Part of a small language model's weights: biases.
MLP neurons of a small language model. Each row is named by its layer, matrix (gate and up: input weights) and neuron, and shows model dimensions 32-159. Each number is 128 + 32 x the weight over its row's rms, rounded and kept within 0 to 255. A neuron's up and down rows have the sign that makes its largest values positive.
After each neuron's rows, "fires after" lists the tokens most often just before its 100 highest values on Wikipedia text that the model never trained on; "fires in" lists the words (lower case) most often at its 100 highest values on Wikipedia text that the model never trained on. A number after a token or word is its count.

L2.gate595 [119 160 199 151 164  90 118 124  83 133 131 125  97 107 117 107  75 109 106 134 104  96 112 202 119 168 120 117 114  53 121  76 101 152 101 142  69 148  92  63 122  98 158 131 126 139 139 149 138  70 121 154 128  82 109 173  92 146 137 155  97 133 141 102  67 163 168 140 144 132  74 140 187 130 138  98 101 170 169  97 147  55  86 107 140 100 173 118  96 106 164 152 110 149 182  99 119 100 114 112 133  32 113 173 120 111 109 160 133 106 102 153 132 174 165 115  91 166 168 100  60 114 117 127 117 101 153 107]
L2.up595 [154 120 178 119 152 162 123 187 106 175 117 119 199 136 124 105  35  93 188 124  82 112 124 125 134 108 107 182 157 142 161  79 103 120 173 101 154  88 115 107 185 121 164 135 138 106 180 136  83  91 112 158  19  52 117 135  91 152 114 169 106 140 159 120  90 111 114 130 116 145 110 134 164 166 124 114  87 137 133 187 121 140 127 136 167 121 143 117  88 197 136  79 130 100 143 140 135 107 176 148 115 128 160  99 121  93 165  81 139 131  76 125 133 143 188 169 192 163 125 150 128 140 154 189 108 180 120 125]
fires after: "." 34, "," 23, "e" 15, " B" 4
fires in: "but" 43, "he" 28, "however" 15, "she" 9

L2.gate503 [110 192 113 136 116  90 158 114 151 117 127  78  85  88 145  88 113  89 131 147 184 120  96  82  46  81 112 107  99 126  91 131 149 138 125 157 125 102 144 163 130 158 100 133 130 123 135 103 124 162 117 125 159 180 154 127  72 167 132 130  96 105 149  87 148 154 144  75 124  79 149 179 154 136  89 102 157 132 125 149 101 132 120 157 103 127  87 172 122  87 131 148 123 104 147 100  93 142  94 109  90  78 157 119 183  93 139 165 151 183 146 104 154 208 171 137 202 161 113 199 125 100 193  92 151 144 196 120]
L2.up503 [141 137 138 106 110 133 152 101 114  98 129  69 145 142  48 132 154 112 115 125 117  58  84 140 130 106  87 115 172 114 116 154 140 161  98 107 161 129  87 108 102  63 150 137 187 109 144 123 106 143 164 104 126  92 167  74 138  84  80 108 130 160 115  55 132 127  82 166  51 152 204 159  91 102 129 108 166 131 146 120 134  76 108 162 155 148 155 117  96  85 114 135 136 110 117 154 151  43 159 103 180  74 121 100  96  85 135 136 172 155 155 103  95 119 176 107  87 112 156 138 118  82 146 126 135 173 104 129]
fires after: " be" 40, "ed" 8, "t" 8, " s" 6, "s" 5
fires in: "during" 30, "before" 23, "began" 17, "after" 9, "until" 7, "since" 6

L2.gate166 [129 145 143 201 130  85 108 122  73 170 151 143 142 114 107 121  69 112 175 130 108 182 136 111 131 151  58 123 100 108 123 128 116  80 103 148  97 158 125  87 148  99 182  68 121 120  98 171 108 116  91 118 106  90 156  99 147 114 206 152 109  57 138 152 132 167 167 140 100 147 141 186  62 121 157 115 120  88 105  94 117 167 110 139  64 122 136 129 110 111 146 146 167 136 136  75 122  99 122 120 138 118 132 176 105 171 118 120 145 110 154 121 128  62 127 129 189 123 136 111  88 154 157 129 133 127 116 117]
L2.up166 [127 136 157 147 164 114  75 137 101 163 133 104 140 132 176 134  53 152 169 175 161  90 146 165 155 178 135 148 111 150 169 131 111 125 116 129 111 159 118 170 162 128 165 145 128 132 137 185 138 104  86 141 167  90 102 176  94  96 138  86  87 145  98  86 109 124 122  84  84 134 113 165 152  69 131 149 131 141 168  18 136  60  72  68 114  64 151 132 132  99 155 186 119 138 122 172  87  93 116 130  86  96 131 164 126  90  93  87  91 106 108 122 144 102 145 122 143 129 132 145 136 177 132 117 121 109 120 105]
fires after: " the" 40, " a" 12, " of" 10, " The" 9, " in" 5, "," 4
fires in: "this" 31, "these" 18, "them" 13, "there" 6, "away" 5, "themselves" 5

L3.gate483 [158  67 132 119 121 142 145 101 145 105 153 156 114  99 204  99  87  93 154 155 105 110  60 100 126 118 158  75 148  71 116 133 160 111  83 187 103 153 160  87 152 112 132 168 152 143 110 111 147  82 104 121 158  92  70 152 132 176 122  84 147 151 137 165  73 131 104 146 116 110 116 122 141 120  78 208 142 103  98 157 120 109 134 159  80 148 109 120 151 101 187 142 101 123 113 143  93 153 107 165 167 238  81  70 177  59 118 153 110 134 144 147 127  99 101 127  95 118 170 148 122 115  99 195  99 142 156 184]
L3.up483 [135 127 200 113 112 148 131 177 126  99 181 126 185  99 109 122 120 141 132 138 101  76 137 170 180 118  87 150 110 172 135 111 156 180 176 139 156 162 105 148 179 123 211 101 150  88 179 119 122 130 128  69  81  95 113 130 100 127 128 111  63  76 154 115 154 165 120 140 117 136 143 103 119 118 149 108  97 142  82 150  31 129 100  88 106 140  96  86 160 105 163 174 125 150 122  92 158  57  66 108 163 163  85 161 146 122  89 189 120 146 109 158 140  98 140 133 111 139 131 194 177 110 115 154 132 160 122 210]
fires after: " for" 15, " st" 12, " B" 11, "hed" 6, " Pl" 6
fires in: "former" 16, "stone" 9, "bay" 8, "short" 7, "cathedral" 6, "player" 6

L6.gate656 [ 88 111 183  83 147 137  66 162 140 178 138 125 178 155  98 154  85 112 196 109 148 139  94 132 167 120 125 133 120 123 108 121 132 128 107 150 149 149 187 150 126 126 125 138 181 142 131 173 153  79 124 150 128  85 186 121 115 133 140 227  87 118 108 147 104 117 129 113 125  88 193 135 157 163 168 133  74 135 116 149 121  89  94 120  80 157  77  92 125 184 160 140 141 141 185 163 141 125 100 145 118  77 152  90 171 137  80  92 142 105 127 141 193 110 116 166 151 167 161  56  66 113 120 133  91  94 114 224]
L6.up656 [109 101 169 123 120 113 111  90 146 112 131 103 129 150 111 102 164 182  97 105 122  50 124 176 144 143 155 102 140 186  48 104 130 134 137 153 130  93  84 129 138 165 117 130 133 120 140 122 156 152  75 128 179 136 139 156  79 114 100 114 116 130 111 110 111 127 194 140 131 113 138 133 127 167 138  72  96  79 239 165 106 167  85 110 162 115  63 132  66 149  85  83 105  91 200 109 148  93 106  79 152 128 181 131 181 115 120 110 167 128  98 101 156 179 144 148 182  77  72 126 141 106  54 172 121 123 110 104]
fires after: "." 42, "\n\n" 23, "\n" 7, "ik" 6, " s" 4, "F" 4
fires in: "in" 72, "from" 5, "while" 5, "like" 5, "since" 4

L2.gate180 [ 78 146 131 122 163 167 103  88 112 130 144  98 107  84 143 121 100 141 183 131 126 147 128 175 154 183  94 180 158 132 142 115 137 119 166 159  81 199 156 104 169  82 155 181 146 164 123 112 116 135 163 127 113  83 168 131 180  42  99 120 117 151 125 109  89 115 158 126 138 133 114 181 129 109 172  52 121 162 125  90 104 134 117 164 142 140 143 115 130 138 107 182 177 133 117 118 125  88 151 111 161 136 124 145 113  88 101  86 135 144 163 100 191 168 120 126 127 115 106  94  84 146 119 148 121 110 163 148]
L2.up180 [139 141  81 136 133  79 112 124 116 154 111 112  81 133  96 155 111 166 134 107  96 117 154 148 143 161 107 173 103  90 125 189 132 148  31 100 164 110 121 162 180 161 182  97  79  95 171 139 126 142 139 156 114  58 166 133 135 130 129 108 118  85 129  94 136 141 140 147 106  92  89 143  98 120 134 140 132  78 156 117  80 146  84  57 110 161 144  95 180 113 161 134 149 133 107 167 121 154  37 156 187  66 136 132 146 173 104  84 179 106 160 158 137 160 138 175 109  93 161 117 136 181 132  98  91 105 148 128]
fires after: " The" 28, " the" 22, " sub" 9, "os" 7
fires in: "these" 18, "they" 12, "theatre" 6, "there" 6, "subsequent" 5, "therapy" 5

L3.gate534 [109 167 146  81  95 116 167 112  96 144 151  97 132 120 120 142 153 110 156 173 101 145  55 130 118 159  94 100 145 130 152 109 158 155 117 114 116 167  96 112 100 113 149 159 110 162 142 153 135 133 118 111 131 107 184 107 136 167 101 153  94  45  75 143 145 178 201  82 179 119 191 137 128 152  88 145 181 121 137 184 188  94 118 141 138 111 149 147 166 175 144 149 115 142 145 107  92 143 163 149  95 137 117 149 127 173 124 130 125 184 142 142 100 115 126 141 140 116 122  99 131 136 127 140  62 189 175 179]
L3.up534 [183  96 120  83  98  77 123 185 179 130 109 158 146 149 144 135  92 153 147 120 133 143  89 123 145 125 151  92 169 108  88 138  88 148 130 153 122 139 117 191  75  66 114 117 146 155 112  70 179  97  82  76 123 171 159 118 179 172 137 144 144 134 111 136 140 104 174 125 176 116 158 131 123 139 104 143 127  82 170 167 144  73 116 119 130 110 166 142 121  87 145 137 102 120 160 146 136 153 167  52 165 131 147  67  51 161 137 120 107 131 117  82 148 156 114 123 185 132 171  87 140 132  86 129 153 173  84 165]
fires after: "ik" 28, "." 24, "\n\n" 18, " (" 6, " and" 5, "-" 4
fires in: "in" 50, "like" 26

L2.gate9 [ 92  92 187 126  53 141  91 166  70 138 128 106 102 160 112 149 136  95 178 104 132 127 116  77  92 138 109 108 185 146 145  88 160 137  82 140 117 163 117  82 155 132 196 140  85 220 127 128 151  84 102 108 113 143 137 101 158 124 145  29 102  66 157 191 157 175 152 142  83 153 140 130 111 109 166 149  81 107 125 152  83 100 126 173 116 127 179 129 101 118 133 225 147 105 174  76 131  87 132 132 116 109 124  99 135 135 136 101  99 157 140 130  85 166 118 131 113 114 134 102  87 179 177 106 114 151 130  73]
L2.up9 [148  96 157 121 121 142 119 134 107 160 127  76 107  73 152 131 107  99 118 129 113 132 112 130 194 146 139 186 120  68 150 148 155 159 110  92  97 144 137 132  96  75 124 135 135  53 131 173 144 123 159  91  76  91 124 150 106 116 108 142 170 161 129 181 131 125  75  83 174 190  81  98 123 158 136 154 121 122 155 161 187 147 128 148 124 109 147 107 126 194 133 166 171 176 162 135  94 124 116 108 141 144 121 134 150 128  95  75  99 135 110 146 147 143 124 154 111  88 161  89 127 189 210 102 132 117 137 157]
fires after: "." 27, "," 15, " H" 11, "I" 8, " and" 6, "n" 5
fires in: "it" 53, "she" 12, "however" 11, "now" 5

L2.gate443 [130 108 132  85 170 181 174 154 101  93 162 134 127 168 148 140 165 140 102 142 192  72 105 176 162 151 129 102 162 132 151 126 123 167 153 100 115 130 127 162 116 152 139 163  72 117 123 121 116 189 134  81  61  90 193 114  77  65 143 144 109 145 142 144 206 121 135  58 125 105 170 113 160 155 176 133 162 105 134 149 127  86 166  89 105 165 120 157 165 106 123 125  98 168 160 135 134 134 155 121 142 154 139 166 170 131 179 132  82 135 184 102 144 100 116 124 168 163 115 202 116 112 149 115 147 144 106 159]
L2.up443 [109 107 155 154 175  91 118 157 107 192 156 139 204 138 127  53 108  53 149 202 144 122 157 111  90 102 124 139 158 150 122 130 133 137  56 183 180 227 165 111 161  99 129  92 132 130 130 128 171 105 107 109 143 101 147  90 168  96 132 132 109 131 120 127 179 119 136 140 198 103  93 114 114 126 158  86 138  72 192 133 161 128 141  93 130 166  99 130 111 155  73  91 172 136 105 108 147 121 106 124 143 134 142 117 108 175 174  98 139 175 151 132  96 151 144 171  89 128  98 135 182 123  81 127 198  56 162 114]
fires after: " ab" 30, "ab" 18, " ar" 16, "b" 16, "ib" 4
fires in: "about" 23, "around" 17, "established" 8, "establishment" 4, "abu" 4, "unibroue" 4

L2.gate320 [ 88 170  93  76 171 101 151 142 111 112 189 129 133 148  70 124 118 101 122 103 150 106 113 104  77 102 109  63 144 109 163 116 144 113 158  81  54 139 185  91 165  71 178 122 115  85 153 166 136 102 104  66 207  93 109 172 107 112 126 137 146  88 111 138 112 186 103 107 102 135  65 104 162 114 182 163  91 106 179 128 129 106  63 163 117 154 155 118 138 151  90 123 170 141 133 116  83  64 163 142 146 130 184 126 159 104 148 144 129 173 150  92 130 114 198 175  89 128 139  89 115  74 126 145 152 133 128 112]
L2.up320 [111 144 220 126 100 114 123 164 151 203 167  93 109 132 127 110  76 134  87  96 160 176 105 173 132 173 118 166 154 138 173 124 115 115  92 136 130  62 117 107 164 118 194 111 124 167 123 155 110  65 104 116  63 102 203 175 125 178 144  80  81 123  75 105 128 171 175 110 135 158 110 115 166 130  55 116 119 106 136 161 153 107 136  73 154 135 116 160 127 119 179 132 136 164 196 117 102 115 161 129 122 136  95 112 109 152  68  69 101  91 198 160 199 129 104 171 173 172 134 156 108 145  96 103 155 119 135 129]
fires after: "." 63, "\n\n" 15, "\n" 11, "," 6
fires in: "the" 92, "they" 4

L6.gate463 [ 75 165 117 138 136 131 137 136 134 133 163 158  78 134 158 141 119 136 211 122 124 132 157 146  82  95 133  67 162 167 144  93  69 153 195 177  99 122 113 120 125 129 170  97 169  94  96 126 126 135 138 125 102  81 179 125  92 147 111 133 111  43 214 126 187 136  93  77 144 100 116 116 108 182 135 118  96 141 165 121 188 155 159 157 121 153 152 174 147  59 129 128 122 133  94 137 175 126 133 192 138 172 143 154 138 116  89 120 136 108 142 126 125 160 137 107 105 181 149 144 212 134 114 158 186 154  86 122]
L6.up463 [116 125 134  95 109 207 107  92 112 133 161 128 121 133 139 126 150 204 133 127 166 108 117  70  97 120 168 111  78  61 111 105 157 188 170 136 114 177  94 111 111  96 136 108 117 135 120 151 100 149 130 159 113 171 122 129 121 122 144 171  38 120 147  86  81 112 112  89  99 164  69 115 134  87 102  76 109 102 112 142 122 198 118  98 147  64 143 169  98  99 130 201 139 112  58  47  84 174 127 132 160 165 159 146 126 136 176  77 116 148 203 128 100 165 102  77  97  76 127 117  96 143 125  90 146 142  73 100]
fires after: " w" 16, " Sc" 12, " bec" 11, " He" 10, " he" 8, " g" 4
fires in: "was" 33, "won" 13, "became" 9, "scottish" 6, "scott" 4